Part of a small language model's weights.
Size: 15 layers, 2 heads of 128, MLP 2048 GELU, vocabulary 2048, 20.4M parameters.
Architecture: LayerNorm before each block, learned positions, biases.
Training: a variant of Muon for these matrices, 931M tokens, 14208 steps.
MLP neurons of a small language model. Each row is named by its layer, matrix (down: output weights) and neuron, and shows model dimensions 96-159. Each number is 128 + 32 x the weight over its row's rms, rounded and kept within 0 to 255.
After each neuron's rows, "fires before" lists the tokens most often just after its 100 highest values on Wikipedia text that the model never trained on.

L12.down640 [113 168 149 132 101  96 129 101 132 153 154 167 139 130 100 122 128 138 158 141  82 120 185 114 159 108 169 184 113 140 132 191 104 128 179 118 111 127 190 130 120 148 114 144 113 174 103 153 127 152 100 171  82 177 139 137 137  75 168 146 117 149 127  52]
fires before: "0", "2", "1", "3", "4"

L12.down1857 [ 75 141 103 107 148 131 126 145 183  97 147 108 104 105 145 113 180 104  88  76  68 131 168 159 142  93 128 175  45  94 164 109 128 123  76 114 110 126 115 121 157  40  66 172  82 102 131 174 125 196  80 104  92 114  85  82 136 172  90  97 132 151 136 146]
fires before: ",", " |", ";", " R", " L"

L12.down1088 [146  84 171  88  73 118 146 102 137 107 180 178 140  43  91 163 145  95 100  97 180  87 109 110  81 131 135 104 177 129 141 108 151 163  84 118 130 197 131 116 161 135 119 150 166  54 155  72 127  92 102 119 133  79 121 132  87 187 128 143 121 152 156 136]
fires before: ";", "ft", "″", ",", " |", "m"

L12.down1314 [175 110 119  62  92 183 138 147 131 116 102 147 146 146 153 146 107 181 152 159 140 147 120 103 101 109 169 108 142 139 140 130 115 150 150 107 191 139 139 181  90 122 114 105 143 136 115 255 109 100  81 159 116 138 162 133 128 154 159 174 181 113 132  74]
fires before: ",", ".", " in", " and"

L5.down2023 [ 70 167 145 126 185 134 109 133 106  72 130 165 134 130 157 117 100 134 116 136 169  75 162 127  73 116 133  85 124 133 129  67 111 185 171 123 117 122 132 122  76  39 139 114  94 128 124  48 138 115 183  66 106 122  40  96 178 144 150 124 125 117 167 160]
fires before: "\n\n", "\n", " "

L12.down1356 [113 110 123 141 186 142 135 117 104 117 121 154 115 161 148 157 184  71 143 115  79 168  88 127 132 110  73 130  77  90 106 136 118  82 142 150 105 101 151 110 119  71 146 156 146  56 217 221 102 137  84 100 102 145 148 149  73 142 148 185 145 122 117 148]
fires before: ".", ",", " in", " and", " on"

L5.down1910 [ 89 172 164 119 123 149 135 124 123 140  69  43 135 134 121 104 205 162 164 184 146 143 144 117 158 119 156 122  79  99 128  76 170 127 130  97 109 165 134  92 165 163 122  87 137 159  89  95 124 150 106 177 115 115  51 103 146  82  84 153 130 127 188  56]
fires before: " |", " ", "\n", "2"

L5.down1701 [142 158  76  79 125 173  99 181 218 143  95 104 163 147 135 110 160 103 134 149 166  96  74 151  94 159 146 129 132  70 130 141 159 149 107 175 149 124  88  99 105 156  80 147 138  88 128  98 133 174  88 102 141 119 170 107 210 132 155 168 183  72 141  68]
fires before: "The", "-", "A", "In", "F"

L12.down127 [ 89  88 107  91 145 111 121 152 125 136 116 156 125 154  98 102 146  91 160 128 100 157 154 140 167  97 137 138 103 169 143 149 126 106  76 131 104 141 146  87  91 130  84 154 152  98 155 174  77  71 143 104 160 125 127  94 138  97 103  94  95  99 144 182]
fires before: ")", "==", "\""

L12.down1991 [112 103 132  98  96 122 158 122 135 140 129 150 168 118 140 131 154 122 119 145 112 127 164 173 168  98 244 120 142 111  87 147 143 143 135 149 152 127 137 138 123 154 111 145 112 156  93 255 167  96 100 143  90 119 141 107 187 119 122 155 127 142 138  76]
fires before: "2", "7", "4", "0", "8", "9"

L12.down611 [ 85  94 118  94  82 154 108 113 178  96 125 186  88  73 141 136 118 135 110 144  92  97 119 147 159 136 134  94 102 122  99 150 109 169 135  82 159 126  86  88 168 171 169 197 172  77 148  93 152 148 123 110 117  78  98 126 127  95 137 146 108 145 186 123]
fires before: "|", " |"

L12.down57 [105 152 100 124 171 133 139 148  65 139 149  69 152 121 146 146 110 138 119 129 105  85 134  90 148 157  92 101  76  41  71  73 146 135 126 150  85 128 124 160  87 174 158 111 121  97  63  62 132 147 100 117  99 132 146 101  98 163 123 170 114 152  91  93]
fires before: ":", "):", " as"

L5.down173 [109 115 172 100  88 102 131 117 136 101 120  48 119  59 142 131 160 171 195 130 128  76 197  94 156 128 145 121 136 130 179 104 107 130 191 173 112 154 146 154 172 176  97 129 161 167 117 129 112 179 153 101 208 112  70  68 110  82 185 120  90 123 130  63]
fires before: " |", "\n", " "

L5.down1547 [ 96 106 170 143 197 113 127 177 103 151 128 112 128 211 150 110 107 156 148  82 200 186  84 141 151 167 136 114 105 112 116 133  88 122 151  73 130 174 135 152 150 128  66 124 163 101 117  81 112 170  88 130 105 165 160  77 109 153 107 144 108 153 172 151]
fires before: " Lab", " L", " Rep", " Cons", " of", " Democrat"

L12.down945 [137 160 130 129 106 129 158 114 144 106 126 155 122 131 156  87 144 126  82 133 120 138 145 102 128 150 107 206 115 131 125  84 183 151 128 148 167 121  88 113  87 104 139 196 102 151 178 163 141 224 152 173  58  87 131 104  91  96  86 157 128 178 197 132]
fires before: ";", " "

L5.down49 [ 95 128  75 115 120 143 102 163 138  86 150 119  95 126 202 104 142 146 177 128 110 112 165 176 130 134 163 155 126 114 120  56 177 167 113 117 144  82 124  95 105 132  91 189  96  80 176  95 196 124 117 126 167  72 207 109 140 185 166 136 109 117 141 146]
fires before: "-", "\n", ",", "The"

L5.down916 [ 79 114 142 122 156 129 114 115 184  84 103  85 150 153  76 116 123 105  72 130 179 168 172 103 128 120 119 212 211  90 119 138 155 155 121 158 136 107 108  94  81 144 120 134 174 157 115 108 137 121 136  94  63 111 145 115 135 113 190 133 153 183 147 127]
fires before: " ", " |", "|"

L12.down1143 [177 125 125 105  93 161 120  69  95 141 133 124 154 135 151 117  87 156 168  98  96 188  89 165 114 126 141 110 141 176 150 123 162 121 137 126 149 139 134 144  52 177 164  96 136 134 145 125 105 101 145 130 144  60 163 149 116  98 137 142 124 137 144 148]
fires before: " of", " ==", " and", " in"

L12.down604 [134 154 174 148  78  91 165 143  72  43 135 174 176  84 102 107 125 175 108 130  89 139 141 139 138 113 196 105 111 136 131 132  94  96 141 129  94 185 144 141 144 125  95 152 118 104 178 221 126  99  97 132 121 104 135 130 177 131 111 155 121 100 184 147]
fires before: "2"

L12.down274 [122 198 161  96 166 113  79  96 121 110 158 118 167  90 143 215 178 130 171 141 108 147 197 144 156 100 151 151 113 172 190  78  69 161 133  72 105 159 120 110 153 182 144 126 197 144 102 184 135 211  65 133 175 104  93 143  71  96 146 172 110 113 154 133]
fires before: "2", "5", "1", "4", "8"

L5.down312 [181 103 100 122  75 115 161 122  80 158 153  90 134 106  71 119 122  94 133  91 189 128 102 175  96 131  91 164 101 184 133 115 128  73  77 153  80 112 101  82 139  90 172  95 102 166 192 114 120 107 103 117 148 107  87 101 202 100 167 192  79  60 179  84]
fires before: " |", " the"

L12.down700 [119 118 124 105 127 129  99 125 128 134 141 153 136 134 114 134  91  60 132 126 186 111 186 164 178 102 202  96 113  77 143 138  64 135 147 115 150 134 191 156 173 117 151  95 121 140 152 220 165 109  90 157 109 137 160 144 156 110 137 130 109 163 126 115]
fires before: "2", "0", "4", "1", "7", "3"

L12.down253 [ 91 155 105 176 192 142 124 102  67  99 194 120  91 159 110 119  87 168 136 135  68  97  96  90 136 206 119  53 100  75 168  85  97 129 128 189  66 194  65 129 142 106 129  94  73 104 129 196  96 134 103 129  92 151 156 174 112 118 133 163 136 129 147 138]
fires before: ":", "–", "):"

L5.down1949 [129  84 138 136 151 134 170 111  61 119  63 118 127 126  86 138  83  84 133  87 140 122 144 124  90 133 168 156 116 158 111 110 137  49 122  85 126 118  88 142  64 154 113  96 163 107 143 159 107 106 101 104  65  98 159 178 211  94 113 108 157 108 158  96]
fires before: " |", "ed"

L12.down55 [136 174 169  95 147 139 144  89 133 130 155 169 140  89 116  87 153 115 144 145 148 104 148 111 137  86 137 107 139 169 143 130 140 126 146  97 112 101 139 212 109 148 137 150 126 161 144 188 126 117 130 153 128 137 151 133  77 123 151 193 112 105 126  99]
fires before: "0", "1", "2", "7"

L5.down94 [133 153  94 116 156 130 161 191 160  47 132 151 156 155 113 152 161 145  98 131 150 146 162 125 154  95 252  95 157  72 134 174 126 142  98 173 167 155 103 128 115 130 113 106  50 119 118 172  86 144 153 122 115 123 140 127 152  57 110 169  92 112 108 133]
fires before: "\n\n", "==", " The", "He"

L12.down1585 [ 87 175 111 172 181 138 149  88 191 144 170 160 130 162 161 124 116  72 102 173 158 124  98 135  91 147 100 141 156 131 119 138 134 119 130 142 138 113 154 142 210 121 124 126 103  96 161 204 130 205 169  77  82 153  98 112 131  86  91 108  97 157 151 152]
fires before: ";"

L12.down233 [111 173 140 104 182 127 140  63 102 178 154  72 156 146  57 100 152 151 146 100  58 148  89 123 195 129 117 151 126 148 160 136 137 126 139 189 157 131 150 107  90 127 111 182 183 111 122  60 129 117 113 115 102 143 112  67  98 128  67 134  80 143 109 139]
fires before: " ==", "==", " |", " h", " and", " Democrat"

L12.down1587 [106 149 105 113 140 170 198 157 154 135  74 153 234  97 134 106  88  92 125 101 152  99 125 132 173  77 148 123 146 136 105 128 158 177 170 163 141 184 172 118 158 150  78 112 128 154 116 255  93  92 159 144 104 130 109 147 152 132  97 122 125 102 154 114]
fires before: ",", ")", ".", " |"

L12.down457 [ 78 136 154 109 106 116 131 122 122  93 139 186 132 124 117 116 148 149 116 101 136 133 120 110 105 139  84 168 135 131 106 179 163  90 131 136 143 107 147 126  79 157 179 110 112 145 117 145  87 181 202 171  97 146 147 144 107 144 116 220  96 227 136 157]
fires before: " ", "ile"

L12.down221 [157  94 158  94 128 139 112 139 181 145 160 147 138 153  76  45 143 117 126 162 171 134 161 175  49 113 151  96  99 120 117 122  70 120 145 123 114  67 155 151 174 123 155 120 142 101 155 186 141  94  95 140  73 138 124 137 189 129 176  82 107  46 133 137]
fires before: "2", "1", "."

L12.down1750 [139 153  71  87 107 106 126 130  92 100 146 164  77 146 123 131 168 134 128 139 174 199 100 145  58  94 132 131  71 130 110 109 114 148 151 144 117 136  99 122 132 158 150 167 107 116 175 144 137 123 183 140 121 121 187 155  83 141 141  80 137 147 117 129]
fires before: "0", "1", "2", "3"

L5.down917 [148 104 103 102  29 116 191 118 164 118 137 120 139  78 106 126 122 155 106 179 137 170 157 120 103 140 137 123 155 154 135 148 174 161 128 164 189 207 122 131 159 169  46 130 173 132 165 141 138 111 163  97  89 114  66 123 129  78 149 116 112 123 200 102]
fires before: " ", "2", "1", ":", "p"

L5.down1184 [106 132  75 111 148  89 145 135 153 104 164 163 131 139  76 107 148 178 146  93 154 169 113 103 119 100 225 131  90 131  93 119  96 137  66 155 148  83 163 115 134  84  81 127  62 126 139 103 122 144 124 140 136 134 122  78 149 112 150 142 108 115 196 161]
fires before: "\n\n", "-", " The", " ", "A"

L12.down1908 [107 140  89 154 129 105 166 158 139 161  79 130  71 150 119 100 140 174 135 103 157 123 115 121 105 116 164 120 116 150 140 113  93 170 159 187 129  91 113 124 153 112 142 142  96 126 174 211  95 135 145 131 126  72 165 142 128 163 122 147 128 120 147  84]
fires before: "1", "0", "2", ".", "in", "w"

L5.down394 [113  72 138 173 131  91 141  94 128 158 136 103 157  81 126 112 160 108 131 114 118  75 119 142 107 202 102  99 125 135  48 120 158 144  91 147 121 116 125 164 148 122 190 115 171  68 111  95 113 101  74 119 130 147 128 135 173 112  59 128  92 126 121 131]
fires before: " by", " in", " to", " as", " on", " with"

L12.down353 [147  97 108 135 122  95 171 134 175 129 140 167 158 119 152 130 167 142 145 149 156 166 135 136 171 166 157 141  85  41  82  74 126 178 127 152 124 167 189  98 203 161 158 107  94  86  93 112 135 148 140 135  54 146 166 153  96 134 122 135 142 140 130 128]
fires before: ",", " of"

L12.down992 [174 155 115 129 129  99 151 123  90 117  93 145 143 136  90 156 101 156 104  64  68 142 100 144 140 101 134 114 114 127 111 192  84 144 121 139 147 141 125 172 116 130  85 116 113 109 140 226  97 134 142  87 121  70 138 133  85  95 103 185 147 157 177 162]
fires before: ".", ",", " and", " in"